Weights of a small transformer language model: a variant of Adam for these matrices.
MLP neurons of a small language model. Each row is named by its layer, matrix (gate and up: input weights) and neuron, and shows model dimensions 64-255. Each number is 500 + 25 x the weight over its row's rms, rounded and kept within 0 to 999. Numbers have three digits each. A neuron's up and down rows have the sign that makes its largest values positive.
Before each neuron's rows, "fires in" lists the words (lower case) most often at its 100 highest values on Wikipedia text that the model never trained on. A number after a token or word is its count.

fires in: "was" 21, "been" 20, "wind" 4, "going" 4, "is" 4
L6.gate58:519492489569532475480526501472512468481471501544454508510544511512499516513516497507510528440481453503491523486520434518488478515492496485513504469480482488509525493519509508522471480487511528540476489500478480462529500526482506496521504500498568531467520500516489497465472508501518522487493496520498491498505466444513508500498535494491487475472532524507478475503472490477486488492508527472463497497509529475489488497577479523522520541472513486502525507518469525477537495482490513519509505534486502472524483489488483512557557519577548493483515484507532474483513445468479499462
L6.up58:530554478520488491501509548547524492504490475467494478489504502484495519458497525444463497492533543488470543515459509518499502495524493518529533504538477539527489526515526499474522490492485492485493474498528478492446499511491471495519513511485470507518489497516479507508490497507518554535509472514478540473516515495512518505466514517539529483515464482494466491506502481503549533494509518456475539526523471478487522487533494501530551511490495532498486506530483512528474461496486496476475468553526502520489494463449472456545486462481513494520529473453510532482476517516508466522

fires in: "of" 37, "later" 6, "regular" 5, "now" 4
L4.gate159:490501511554516514506481518453442515505478509504478539491484496490464467494515522544477501486491475499513491507515512493503504507456498526550487495436501492500499472516467498541481509534450513445465490508550535516506498515461482508477531516465514493505482463526505503507495553505499501541537499452513494461473491533497463518525536514517502506445491465478520514480552538466466495499501527501544468547469499527489515456498497496513501486472513490511478476533493511529510535489487508528513496509499504493503508490492481513482468465511478494554493515510535509504503528513495511500
L4.up159:423486492511507508483523477499478522528521507517518492522529506515512511480504481502532473478453515539523493476537500471505503506507501514510471500504499477483506467502490450453497494477530458463505497497513466535498502485485474508472513517479503479488497505484512529441428467457496533510525518488529532510492472514526472497531537484501549472481511488501498488462524531563503500469514507545518489508509473521468522504485498503483525462467491531470488534493493471527528502493446516526523512496527514477494529504459491500510502523554545516480517502507509543457498479510538475503

fires in: "on" 64, "to" 17, "of" 7, "and" 5
L2.gate338:545448513511510512487507478512479489465514498456503496490480497490502533502496508542505514480453515526532500494511555538469504469535478518506512482486494482492498542534499496487516462499489480482499457485487541482523507478552496532503502505469527501484549461483523441490509499492489486483478524532501522463481530519481463505466518429500489487468458492447529544462557497520507525474531528491461479481513519526499452520499512540527457542510500480501521483520516499548543504506507463478513511502505477510521476488468530492493524455481439497517512512543504473494528478499498470487
L2.up338:548537451484461540508454434532495500487533481500518481492542501511506476511512500494517503513508535489499514471483515508510535535501544475506510524483486469458560481447488468496519494478503436528550495470504496518539467519517509526486482485510472517484477526448501518512497488495466481492527539511506486482479511482517542517463443450511501496533487514491511511514500467499489488510521528495487522511476482484463514508476464510518494518487444524495518503470489507464476511500472529525481515472525466513482490483522506473530485495491508535497517470502482496535483492466554475534

fires in: "national" 20, "private" 18, "prince" 9, "print" 4
L2.gate556:543499513482479508564546511483517514498481518528496490520528504511478480477513480483489500494488508486487498535421472486529533518512527549525476497501498472511474511510462503482516499487510488511488521493532481513523537499514484528535484515512506493488513514510535484528454515506465511473480497516478512515493450521513497543526524508481465507527512498477488538518538518515503489500464507511494482483483496457494474498522486535488545501530458512445536527531482511540446501523509531480503506508473499463489467512514467563516522507463560502525472498550513428547501527488542456517
L2.up556:516503507472491491534521479487527504498500503521522501491489489496471513532488504460491503509527462474494537518515487497453451519506486497464509505495520517468483480498510514476495491539472513507464475503542538508497539521507462521510495511531490500463482507504525493527460477506507483525497525468527485468523496538454465473463487490495506499481485545479472532461505466494531535518438507512489446527515510449465532519541496485522524467535507533484463525529472462511500472520514475476482526500454476505497508527513504475492510490526450497508487525476561476517470511577484490491

fires in: "was" 22, "is" 18, "stadium" 5, "place" 4, "are" 4, "located" 4
L6.gate174:514486497529544480492519500465538527509456518522514518520507510558530512501466526492502477501519524468466508482481467489489509521465511512486548472481491512493501536539470523492481484543494488492503497472540491556501495489490533490514508467497495514511505512519530500545504471523490437496479497468493552494520483501492479472509536462490482501536468488507525486498497506508490469542493475510466505472519490530522507550514502486511507491491467500499442502476482534515485435480494508490501464498534552529502531479509526487533536498503520479502461548534518537496499511498505436512
L6.up174:507462519519476494492485512488495505534504504525479520485453501484509540466523513502510496448524535494509488500467538513489514491531501511494469511493507497551435506509490487490495502533464480497542503512487488497493433536529518503552530457486462484570482534525482479526467508462527543556521498479473517480523500520504461493513508489532533531453542511475521514498485463520510496491549485496516511510508512533452501512479456475523526441514507500534498506485468479484457498520507510479500506512517502525548504482491519498535457511524512519445509512475504523502472479481485472535

fires in: "much" 12, "there" 10, "how" 8, "so" 8, "way" 7, "well" 7
L3.gate95:568533506514492519499486508518491536521486494524556447520504509499520537475473494516541505508507457514465494529479506495465461534476458526449520482508519481496503529474468466576486555557542532525510510462489470495517508499476442501502480496505507466473492523527495493543501514495485498519512482509512486533523508464514478442498468464491497485489472511518498512523523545516461490493514506513510483528500505492557501478563486466473491481470522561479517527484558461514487506516524530489489510538501496504532506483520498504541447496504533446526451515483497475515500480483523509502
L3.up95:492468455444506561502463478496499507479532540556530480533516501502503467504497504519478515525445502524509511484438470478481562513481507505495504516507490486486502493505518557526489481505489463493466511520475493508470471504539516491510484495510519526544514554522599491491477473535487478536472505533464532548477498503505515474510481501483508516472499521492448485479513512556433540496516471523512483495521525481500504503535496507499472542448502485491488480479485482469458523535535495555522540500478517526497502486544519486482487494490504514485487504494496502458534495519495542509

fires in: "1" 49, "4" 18, "11" 8, "5" 5
L2.gate632:558524489540539447498526503458484457479504474509483456482485529506502483499491508461469472498461533533486482474538478423504483504496478502518521527477523502488495488513500512557488475482510547498495554493559545508513500544505509484477549551520517528508493509504472515520490468515523491511540555519526491511513461487442476523481485468480481464534493553488478515474495512441485503539469479493534520478473489517521481507519455474485511517504482507494501440488490486495473525518500482503491503549507502443520492495502516465511524473501485496485520542529487522525513479511493502494
L2.up632:566493453517474521493478486503475504536525514480495494512538522507509548488484513496566514473466471513527463499538501494510518521487495500511528454517526527498523520520487503494502477488486506467516522538459518478501491482525514492518513535511515474498516521441475504540509502472501504490459500483543464520485570500514507473471452496477465522469486476485534483494516529467519589544487484514470509463490507539489522514521499511464498534530534498533475493505478508514526524483499484481522500455483473535499476518527523546530479477521547482503514448486490509531551465494515502532

fires in: "3" 24, "2" 15, "bronze" 12, "1" 12
L6.gate7:469500480504481492542519498492484484487477502486523509510484520522524526453516483493460483511483506501506466494532510528515516527428477537521480507527520535529509522505496452467553534530469485535488513461463504539517497533484500483511528538441499503508501437474531487445519496511482497443508528504536470486501535467483492478449513505459519490507496494493514480509492483527516524496473507517507500474478518515515476512515531529449581524530491537513449444486494495476494484466529467504499517480495508491470542486495467514496486510480517465514523481532555529530504519473517515516
L6.up7:457478497547470464500515505530475473486449523468483540508483488466458492477479541482515501494521471518503494535476502447496514534496504524474449469483530496506564526494490547455486497526522533501453485471510531470491480471542541520523482510512511491512482516499508544521473486538495568561497493506496510499511492474488475507447503550496495495458541516488542488554543544486514475487474479539485494498470486500465455502504547503502484484513535491521522482469504539512555492544488497494527530500523515534508492531474467516512498455469526477486506468507500498500501505505499515533

fires in: "of" 50, "sri" 7, "villages" 4
L2.gate13:485516454516505467427481499496497485509507525508504507467512508466498448513522501502504492519443507554513547478518500472457528493543493478478466483485520470515444492502480512499471510506483460502519492460541496506522529493467512469511525507519467493535509500498506490514498492471486509532486509497513522502479526525488456555498507446510507504522493508507483486481545522492482503484461418492522482505529540495481497481512473495472497490520525556497495507521515512509512517486491475482491512522514509437492513515473478496452498500517526480535522452463475506525470498515517519466
L2.up13:496546527516490502467510486456527490467512487455497515494473494489460511475523523511504496514484474525500501470534507442504492496523536485492545516521516468521538476522490513486509504504514459517497501505494508475457484468473489459494490519514508459505496510492529499542518487507481524550460519491519500488442479499513501472490529496513471541501476464487503498552501504496513518549517490476499516506476477560513524550518500518481505502487477481538516475528489510530508497539475497517459482470487545483443515517476537450474498434504505568513473494507493476465439504492496514497

fires in: "group" 28, "series" 18, "version" 11, "type" 7, "number" 7, "party" 5
L3.gate123:468499484499499487465504466498485520495441541506527467497484502491462498483532505459460490540518493506487479550544553499515494516512514509467467503495498481466485506523501475505541539492518538474479523476506468500527564509522480495527489502517537500514463487525528460470479495525500478445504504485518526554504560516512485487512532518504481555477533552522498516498474470496496483505466556487477527532473493517562503505479499488469452512529457471538501492482514535482511500556540502481525501493505484538517486478514451535497508473517466458505500495533517478531505481486532473506
L3.up123:501524536511461476481500515499454508477526558443490488522454503494528466501479512531501488523483507524493498473512504501493479463501549455488508553526492486526514495490506505511519538522472503493492512422506470508476520463518492504526466500514504470518506523488520496464483487529511473461505530473508503526516504459513512498491503521538508504442505488538515533510487492446509440496529541468507460515530515525527527525495493497548485519509467467512533508497523519477540484534493511493508501477474483514526485471548473538469493511527464517443494507444500518526495466474492488498

fires in: "world" 36, "national" 18, "wisconsin" 4
L2.gate195:515545475555511501482485496497486549536485518503481464555504505498502484473504464460488500494499473493518544521538512475488524487512486527481485501468476498487505530525492490458504486502534513496492528505487496514524497535489470504538504496497507482473509484488484472505517483474510485500483527548490485482495495528504456462489492506459456521519513495475523542483504522506481521512470533499486516513551524500499438491556475510492487445477491497478475530521494498504482481528519520504523502490504487431541506523511496497514523483521489480531460518514541480502498503492501515504
L2.up195:537507483494468487472499463508489528449520459514498497493481500532524524474546536473482528494464497539494517471479524480520504513515495523515484492512478540500548519519503473450501489501467490483515464484508479538482477521482507513514505510512510484497462469490504474520482525521443499507507511553472467483495510515514476475487550483478484507499483445565516533528470494472504501437533560457493505498517538476520470535537513511478518477497493505491479516489508503499471486491489499508489485483518510498530473453458509504496547458467511464481533565550486507479523561500504534532

fires in: "that" 43, "in" 7, "occurred" 5, "commonwealth" 4, "wore" 4
L2.gate326:501515527516535515526506526487537460488507483484473476490496497499507478521485485540475477511506492501523495447552537466478466500488530509541491496458487459496519478518502494477522454489525470473528528509461499488498512480465461496503537513497514512531536515495499476517490474502498540533465515526546518483486493499538503533468493507465463472512491505490537538473519463472501534471476522489500507488494559517493501502545499499534521470468445481486531549533494499507523508574518505498462513510477485503518468468490506502496512484503483523473483496434534504544490496501516509507
L2.up326:468504529472523482527519496528501489529522552475457490501478511497539511477535458521517559514469464489515541500519468491506527520515542476473520442506476517518518465538482493503491504504553521478517496497525485474503524487525474509553493448487455534459457504531436536458508503499481454490508521504478468531497484474518503540527519528515515511507457510439532477532513465487482519503505493558516491482470483492443525496503473500482503497451488489494511484539475547451509452516478504511516501475494490505501471491520468548542470494503506476514518483495519509499535456484493522503

fires in: "no" 59, "little" 6, "below" 6, "chinook" 4
L3.gate490:526510527493471490459470441537492533477474485510501521526519505500497494518499513456482515523510494524460483513530485475527491458509473496448462530462500497478454498510508528530507468524483472514537513464480508501511483516458503433530505476499519502518451486551515505514519497503556506510476496490501463550471514478508510485466481467539500477493450502485532486469490511513450477453515487472506515515505476504519500497514521460526553500489506479517487521460520445487543504493503522503521525457511500514455516492530522507505465471546518527506463484518514492489479481487509520559
L3.up490:493467500510473506506510486537505489476533493568523548488495491496437465468458500464488510503496504484462522484538477529478467502519505499548502476452500514534523465492476498499510530463504501512483472501512493518480478512521472526514532479512527563494485533510575502499540520507518524510501513515525527487498512481476520468461501500521530483493477502509473488502524477500508506520514494488515505512503496454524528450486533517511494450522486530504444481519470518528479508509454509500503553477507459533500505490483546507503505544499494523462507546567515491500493524535510555513

fires in: "has" 34, "have" 12, "was" 11, "they" 11, "is" 7, "it" 5
L3.gate698:469498510516496493517470542462508518492467511488514528463551494516514504468508487542464501499498490466502524532533512530525498509513500522431490526475551506541515525497475552473473438461493464506506450500462521506530501480504490490487502507479492517485552507506548499491467485519510490493429475502495476506487490484524472482495548508525447497504492493463506513489509503538496503482508493478475532482498520482535450499499516502532516498485511485477499514483474488497525436512462485502498527517566483495481551517454472495531461488538471492506454510491468479529519522478502534500
L3.up698:532518484519469525498554494464468518459509519482535490481529501498514498541463479530497461469481516517502488478546495489540516529520476498485497542488517471485515519512489504491491529524465506496507447514519498508506478493485479466513493460515503501488455492529482471506438518543461465519480473497497517546518474490526484505504473503524474509490540487541518495502497494510490487479494487443503504546456477449524475484531474483489469477485520462510486515434488511515526476530500482536459538501545495565507514509494476479536471480503496465524504488505514482498511499477486500498

fires in: "north" 28, "south" 11, "state" 9, "rural" 4
L5.gate40:495487529480487499509474520466525477501488532489484517519486508523502481498519491482480533519511525488504518479506516493523499481479480518524540512455521498485462482483475504509465511490497499502506461476560492477483501476536535491479525499493467504479522473497538509485494497535561462473487515495445466514503477511477501470567484475479499487533477517469488528531548534520508519493500519494516481505515513508525512474513516492527458540528477534483470490426479480513484485497500488513506498535492420505461495473461559559433496537507484496497484533519549485515505546525452524527
L5.up40:476513477525451481490509485457439471533575517480471473510472489506500498494479507490522499488502487515504494479498524514528483526515525474488539512482483525484485518475482501478487507491465482522495520549510526495481492502435508462463471479500482460520490515499493497478541503478493507500467508509447508490487504498492500516516482508485469510554513470543519463511511509549482498474479529451504540565506491493539499474536499496480536537524498487504491525513481474540528504443499512519500522534511513561477496489492519490501529471510553557545514504487507492449471526458503494526

fires in: "united" 47, "especially" 4
L4.gate267:513497489522519500497482480517484518516459497487490461515505510448491468510525495462525469478464511496487527493510532552490519529512516510503487468478485522493499521517481494512499516506480470525510527495524481515521514513502471478524458508537573522460514522537534524496490475478520530493491498524441524504518509481481486504502458502463481507516511507526506497485512561512462506494555515532513495471479463506515526478479500504470496515533491547483549503523509537441474465451533471473469523503496494462528518477483484518538477517510515538507511520532457503490526515494490510506
L4.up267:450516493481490517492497514477496482519486461502520485519489502491525496535511465513483467509495468484502509458508492529496508507545526488524519512509501557499512481517516512528497448449438489496482526518493473508473496524478499525508472498495485478503470490559548510555485474527500468474487496566488574493493480478533490441531535496515495516495499538489500485481514512544513507479490480517503492436494507539502492491523567495478489520487464500514501454496514470454483523494535494470523528521487500515506540516548519478494443531555499491475474489453485490556489501501543497499

fires in: "or" 35, "and" 17, "to" 8, "walsh" 5
L3.gate494:521475490520504531500462457526497509462515516487555491471531493465509453515454483495525501435447515479474530508498554510528471493474500490518509511470499495535503504508479508546481529545512504527514454484489517509496485488533500513497523484488465475501550470473472464519531541522480516519481563485463479510530483499505547457532479508491465474476507509517490470531494526500449530517519491519490518555505469533466524480515508479541463500497513517533506488503466469519534510506500493506551502505521464492490513511470500481503451536499503486509488552485501480494514453492454495463
L3.up494:528516530533529493470501501514505500490521496477484518535506494526497496506534513512484560471501493521508493485501488508519480547501494500508531514453539529496509499483528497507533560507490501468513509477527471512483497482517531521524530515501503464515500476503537515452478518519431507479486482498506575529434548504503504478516523527488524513476496510470511471520496549469489445496498518481495509472527530487520528480507459509528475518521521568485487463461530489503480550488440516503531522529523493480490500525515489481504452494500525510570470512514524464532444493527505496516

fires in: "1" 31, "a" 11, "according" 5, "feet" 4
L5.gate459:470513491561508532452522537472496510516500546521471516475508521490518464505476500497491500457452475496455523452507533508461525506493488475521457486509501522469497505541534507523485507465460483535484475488471529488519502518487489530554490506472551494498532476478537456481466469548473517448508469560531477493467479462527485498481542472501493498468425479516468474494520524486485522479512490454505478476483472517486458499509494521519475515498483495500493473498503508539531462525477486512475502515540487470480548482501508497487497535484517445478477485489509474453486549513458504518
L5.up459:505500506510523477466501504474492498538526495489485463483505500462472495504488521463506510488534465493495519502494483467473472511519492500514565482515530464513482527532497517502499503508505537481520499502540533511510504516527474519510512517483530521498462522472498505515508453489502476503472502540551517501493480510503460454481509494521544493484546516462501523470533531488458526433482448492539544478457505494491505553508468545504525500496500484471484505544488490484494498496526515491486502476515505544521486479490486501514488494505534414558494509512515512532547478509507504490

fires in: "in" 27, "on" 16, "crystal" 10, "during" 9
L4.gate662:543531543495511529463476508456463458456517464493492484479511495500493458524494501554457533525463519490464492515497491480500445515500512460524502530545517513471515476506516492506498519538515464458501496509485499492548483505494505501473476501475528495520502510528450547492506507444496538502530474485507506429504509495501451476535530514532512497486504492508473427473530489488535512496509570474505492485495526514544500503529494496577527488488496507503506517521511505482507515475505523492485459487474478507523516469471514495490447476515500483497436519515514458490471486517475500482
L4.up662:524507499496468527514490485482468489520493499493495498478478507527478499483527536479513460500518548504467537506481489478477500500483466488505563431528523460517486522516500537494502499491475483516507458507522519496545506502506470534487505500506507464484508422535503498482503481487467502466511519485507548489507533470523478532472475522499486478494498448466491535551531532489519507489542477511491508454500466493510520473540538503488532531526530501448457467464491509509512480500562526490500499504518516516475461449503557491506538522459428487498504490547501462535485496560543534491

fires in: "south" 19, "west" 11, "central" 9, "north" 7, "east" 6, "eastern" 4
L5.gate394:507489515505499484435494497520465496489511582500518487487472519473541495461492494517511518503471529501507496524538511509523509530504468555484517505502466498532475463488471509511475534458475475436504512485500490543488514513463495503501540474486479461512480539541544525491507543443496526504533521506522488469522494499504478470499556489477495504504517441476544505506486530504536496499532490476465499487490535529549529503501516496517522481525511471516523490447492519539488497506478522525476499539490513498483496518486452551487470509473521491513474524506490476491460523508483524527
L5.up394:528518502517489507506493488466494491524491495495459491509491502540542430471510519505476475468483532512467526496527525501520512506547496457452506492487482522532541504492486533529457496466506493525485539459487486465439509497504516551477537486541514468490463482497497562537507526483479487482507506506555492503511472522534499527509503525430478515496523489440519519477497504492489465444493491528486477473484498497521500493490498454433511481536534513478483541520495493500500522531519525484506485506531519484508471535451540491437564525507539518533514485475495514511510529509541479525

fires in: "museum" 17, "website" 11, "research" 6, "institute" 6, "series" 6, "journal" 5
L6.gate409:483506513467513509476531503474486474488478550506529455484499521477504490513558501482445532459491504500481457531490544512485548510485492487481473450489537507489508498491513492519519563491513502491524501465543516473515497482487560498511504498528448468468502487525502509498546483523463461497506514448486510522487491516514517475488539454456439489493516498511541491524473539443475491474520541500427509509491478541487484488513496497523496486520489476508505560479490508515525504480514525507511485479524495558536503528520492503541484530493482529497489492482497511502539496502582541462
L6.up409:516526506481524439507548515528464524503450527489468473498476480507563496521481480519492537512504515483553482491497523453426572477530487502476501512437507516471480534502505519501552509481535457533493465479478469522509502516483500536536493487514464510521462495527491531508485493531494465488520544480538524557477509493475506461486498460539513510520523535526486530499493486437524471494504486469487516557510460508513474489474515483488542491527467526523515507498502477479481488496503490481532494497516461483508491531513513533524496526492495523521493485491483551525480527511553521519

fires in: "him" 37, "them" 21, "they" 18, "others" 5
L3.gate431:514554535516530497426528511484499522519492482462499492492533537509499501477493480484465486493489500432465518490531503457452515486518496509483495508507492521504439460534503502487524461500489526474479520452507468542527514501506455517489481461503484493515539515534495450465506474472504518485495509503501540500464507496511455473464514486511495509538478479547537527544521515495519483470539545500482512494502515500521487479501466517483529486526501469494472515430458524495543516499539511517477491533495479532484482525555512479537503488526526552533463508491505468488512507472516482468
L3.up431:554529492471567489477521514506502495478509496499455460505537518491505525525487491490464500444507543496426459491512475475498506529512492480513502480539511511498463512534497516527475472520508544516509528441507451488493495534523499473505511463503486507489507466481508484525529456475451494491504501458493475545465503537495500482504501477500515515495505472498514506493532509536533480482517511525479519520471527498555503478475502497489522505522581491507484545463485485516551487490541472506475485514506505513445489540536514472553463505539535517524484484488466475515536503480456492475

fires in: "institute" 16, "museum" 14, "college" 13, "school" 9, "academy" 8, "science" 8
L2.gate52:516444459512487445483534508468510508518515513494510510467537503488472522523519532533501513490477475521467472516497541510482539510518520548456548495519535454558507501467467502483539514507458499475502499537508537551520523511484531560495500514520511501484507460512471465493509526491519472476493540466507523499486509497514484488535481467498502551472508503490507513496512516497466478489542459504505493476502454475492495523466519495486467516538536523485456530483476537533490469522492490497491512500520554473513504483487463517505516473487520459522514519476469563466522485455524513493
L2.up52:492496498566475458454503505478504537481521501486519509479497501496495528502506511489498510507469466485480482489481492509490545494490519530509453499463455510501490506494506504500519502485482472498472468505504484476549519504489493534483526495515482469525502465500504496511569456498513483485531524526495490501512534489492531491456498494495519483536540528514512546469530494482507497480499457519519533455505501459496552465483499542515526495490520472532502557459511551516500454495479505551546528446486509476504474547494509533536519497482470507457522532488511511501521457494492528514

fires in: "since" 28, "about" 9, "of" 9, "least" 8, "than" 8, "around" 6
L6.gate4:519497476526428473475487488501502486489459513461507494506516505516439495488512500490522493486475515470511539480500545514498491468485516478506508503511527526489507479495532476502462507531464497489540524520499490516475528450508457504538502505472508491490475512468513509490488491515509507518526514507525521500525469493463491479467513509429497499511482528498488489501477551500466488513487565446511543481497479525497483455531535507512478499501469550476517483499494477539481462539450492454554507456494471502521533470503538517491504517496487536507517481491496506506474562456498476512
L6.up4:493513505530496479483487554511510486529474478517519512508476504513514512484449508511498499527467495494514470491468490514492534499479499474554525471526522483498514571522475499526505465540503474469493484524568477486544548504526497500504488489536533480509505438515528538501525525477525517499493488484507489501443518529495524468539476481506494490493469504493536503534515495492492496479504506438498471505499526500434548505520505459500500470473524538506503512512501489528473481477481600493516502488521512489532512490508510532483464488474493473508520484503474528554517508483456504514

fires in: "the" 18, "for" 10, "of" 9, "both" 8, "since" 6, "and" 4
L5.gate375:480478496538560528496509483504470472521510449459524466538509498489492490515509493494510448490474515560483499486481502484488494488499494491520541506505499495544543509502500526541501500512465495475505467534507464498489491502496512511490485514459527504524496482510548499458480549509530527474465510513560500508481500484516458508484484507507534472470466485534488526488511504517488476505519525522475472449494541546482515474480511472493525470466515502489509489524462492523495469476454551505444513500492545542531514502461497486484403506494492538487481512505474479471474501490474484530
L5.up375:510504483483490510499493483458541487547478496526466506507502517502493495524505468512512534441463517520495496503491486500541516537540448488449474548510497492462484506478472492528475516508473491495504526543499511498518518575467455457532483500557513483477466481477513536520493499497486497514513523473493521490461555484492506504502513503487502510463476480450521501520514531438524488517536538524503476493532491501512511486509507487503440539498502499510511458452463518507499478523512516482509552526510490467480546460483496493471499538464470511509507512521506525532491493534486514555

fires in: "it" 62, "can" 21
L3.gate143:511511541470485472539550505483486479512521514545495488470513524483514491472490470501487486491517497505460503456530494485534478511510508460519479535503511510459497516506479504500507501500497471488490475497449499454466525499451475525517493482473497512507501451479501508507498501508510508528499511527445481497532529480530472507516495511553541527488494478496504557476509494468515514542483502435486515511495517497566489468511496490511528494462498509467498546461488452524504508472523530497491501529476462488499512534540467487519499508493543508503508444530483529520514482503541490486
L3.up143:513462480522530551511476497510476484471531503468472492547487508456475524475519494501443444494477539466480541537507499482495463520476539480509478515484525470489485512566536474479522477500520465484494504488541513524486515490466523476469448470508489475459483532508505510529502510511516532477490508508518484510499462507523539506514507484457500513507505498550494519498504549507493522492461461548510457466506472507495474564518497478498518510484453482470539481501481486526518514496508547522497496491509509517504523478517512445534488507530478538482463485501467574503542552530479502516

fires in: "1" 86, "116" 4
L3.gate399:519491471472498497492519524440492529511507488466489542527458509500520554493508463469488470453502491498504511501459508481551485468481431505513503499518477533506446506490454489476504484513470483507519482493514490522532483555510486461513518498529541500490537503467501469496462517483513528494506529511490492508469502479537532478463517493490522506506510500492475467518516478546486504506464487470495475462534536494498517491525503506511545440528473525483488524469458536543549459509443509506515528485530505523490458471476508465504539509515537453479499470482537493475485527526502525523
L3.up399:491491489517495484496470531477468492456512426453461536471502510514498524487465531520500457519544502502501507530486494573531482457535472521551545463528502485496498510478481495467521518471543457538471486448536511502481496480511470497481513525471502488480493516454505503523470492493531556508493508518509513537534512470482480542502481485545530487485487521473496509510496523517496498490521493479515510504481459522502476497508489509476495448463513497491477472520500524502495553506500448562488474513527477490500497489497500492516507546518468474537517494514468490520488505464489470534

fires in: "as" 55, "and" 17, "of" 6, "a" 5
L6.gate203:501499543499543528499514540504536497504510509527532521494490494483468486460486531503489530518478510533469535551460518470501507491483528496488481489487515518487526475493473505464473430487469460499480490519454516502522504478479496556470527490493480491538512496512499510512504500516487534534467500504515478456511532434465507537453507463495485493463550528494523527483541528491491528478522506521506504474483543494492492473543498466527446501505488505496498542523515531493518494485483504495508530522509510532516503529473508491535514514499506487470461499486526506499506484568477542470
L6.up203:505483508451522507504514500504510491458499508483563490449507486480476458498516498493482472526512513488469435514518510493540501488502455493514533506509465430504510511537483468477485500493459492515535533518481488462521498520507512493474511490461502472510542522486512489498474498536509508505502500474487530523475516522509504491475547502563495525524499480523530516519545450576494484477477428507502505541507488451516520496477461514506477472489515524549495526539503533490502528555480471499450483523485523485493475457490489499534537468507500451512514515495475509489496515519520519518

fires in: "he" 50, "they" 7, "she" 7
L3.gate580:497512529467495515543524502456538525514488497491517528510496500496515461498436500532462490536502512514444487507493476498477515488499461550491518492489528504452474486479490457477509465539499504438470494518519502502519520471472508570520458490532423532516513468516491515477455460502535493510508517505495423508479502499521443515545511480514494517460526488530520518470537535485483536545550533522479486491482465490514486534509526508466501470529494468540492522478502520465541481514492528494521462509506506477489495487485460495492468529472518510518488504479520462456441537503555494465
L3.up580:526494505518483514520520488477477500526538490485530489540510503496549505499463479497492503525496491474444466468500489486542556542499466499497478520471519523505520498507517521479549481490520486521530501513533502488493479509533511493517495440514482502494486486528477433461520468533524454536531457521534523537507496498495501520496516468463493520486492509532505459569511490571501543492480459475485527470515498522523465517448496504459541498473519500517556530479492507526505511467498498497501520504462500503472541530540508493488497469511536509456490476515489486524536497458514503498

fires in: "of" 23, "some" 11, "any" 10, "every" 7, "each" 7
L6.gate354:530496483489496481477519484510503487535494519519468472529491492495469512510473521524459525522496460539496511467482525526470516517541518491478537544543502500466467510515475440511520515509469488491475447508532521435524475485529551499469476492512506523542515499489494475491466515503525484478507509527468414489454528488493513509521472510518511490513511554498495496529523483552460469448500495478520496506468465476519579481492520517494475463498501555483474511505525515474477549504492544502520539496523480483488510545501539513459493529500537490487473498509498502474472499465489491519
L6.up354:510511535500476507500507441493465523468536514498520516501464511529548554504476547536495480514510462511515499450484527511523492474542530534513548514475531558480489464510473491487487544532491502457491503533498518485461485429485466482491436457507495515505527503501496501461508527470493467520477488463533518499486520476473518484447481481522467498563525504514444490544471504495494468491495513485515548496520504522496518465512449500498474507466483457507492495487581494506498491509525479498532523526540458522507531516525505494471539485491461512468484524501475466447519481480503464500

fires in: "he" 32, "s" 8, "lee" 7, "weichel" 6, "health" 4
L3.gate496:511459527488475480481482478413480525474501463508533508501508501484484471496495549498492483465504487459498521494525485546480523498486492531501489477504501500482454517537487507457484493469478511551470474458523514485486481488513510526483496502497516482490522521522508508502529477515519478506503427479510494498519511530498477480500531499544460513513525545547490501521497492493525526492535510500526473510510523494538516460527482547479474506526519501548515546513450493491514539513538476507470527521491475518517551454482487515498519516500489496491492531458493514491520466500517468411
L3.up496:506490528480488483496471470486544537497501529474496504485506500529490523506472511500501512483552529488507523493474504521481530447509465516498493463511481434479516501502466487485537482475551514528490475447471499510505489489542515505481504504501474472449508500513489533491472479509463505533563470540464510525502493503475507485529492535501526521510500477546494490499478535476555506538518513499505476485470518486500481490507463483448486521524497471480499513494466460500549510498486516466534507502516489549550478451529481496483525529513480501537563486492497519527494513516521525515

fires in: "early" 16, "by" 15, "since" 15, "late" 5
L6.gate404:485491486551522514509454550531484502512468463490538502543481484460549506548475506496479456510479505546479496456527530517469487501475488498485534533475496527472529513502461486496488461519497450504483466520537523549538504505501491502479545513514485530535540494521534474509497507499488539514483484495481542482456517509519493510508484494490494508461511514505488481480546517497488546494528505474529486492566507554479516501520529527510488501506519490519497473475468475546480545509478564496463531474482525534504521461493491512525462492538525502494490512486502497514477504481482533494
L6.up404:525495467540537508487501523477503489511497492501506484481494500534491484493535476482501498512531512505519494488473513492531523538478566496507498522565466550548496486497517552511453469485503474471495470507505485513481510487492508501548500487509497496485471501488512517547540485498520523530528507583465508544490464482474521506545488501488486486500478537520504514508499545480524485510464472508479518512520465485428508493482518484494492492492496520498464471505494539479530523495484499551485556434520501496487531484500424490475512541490475563498447499520472507484522518499540494493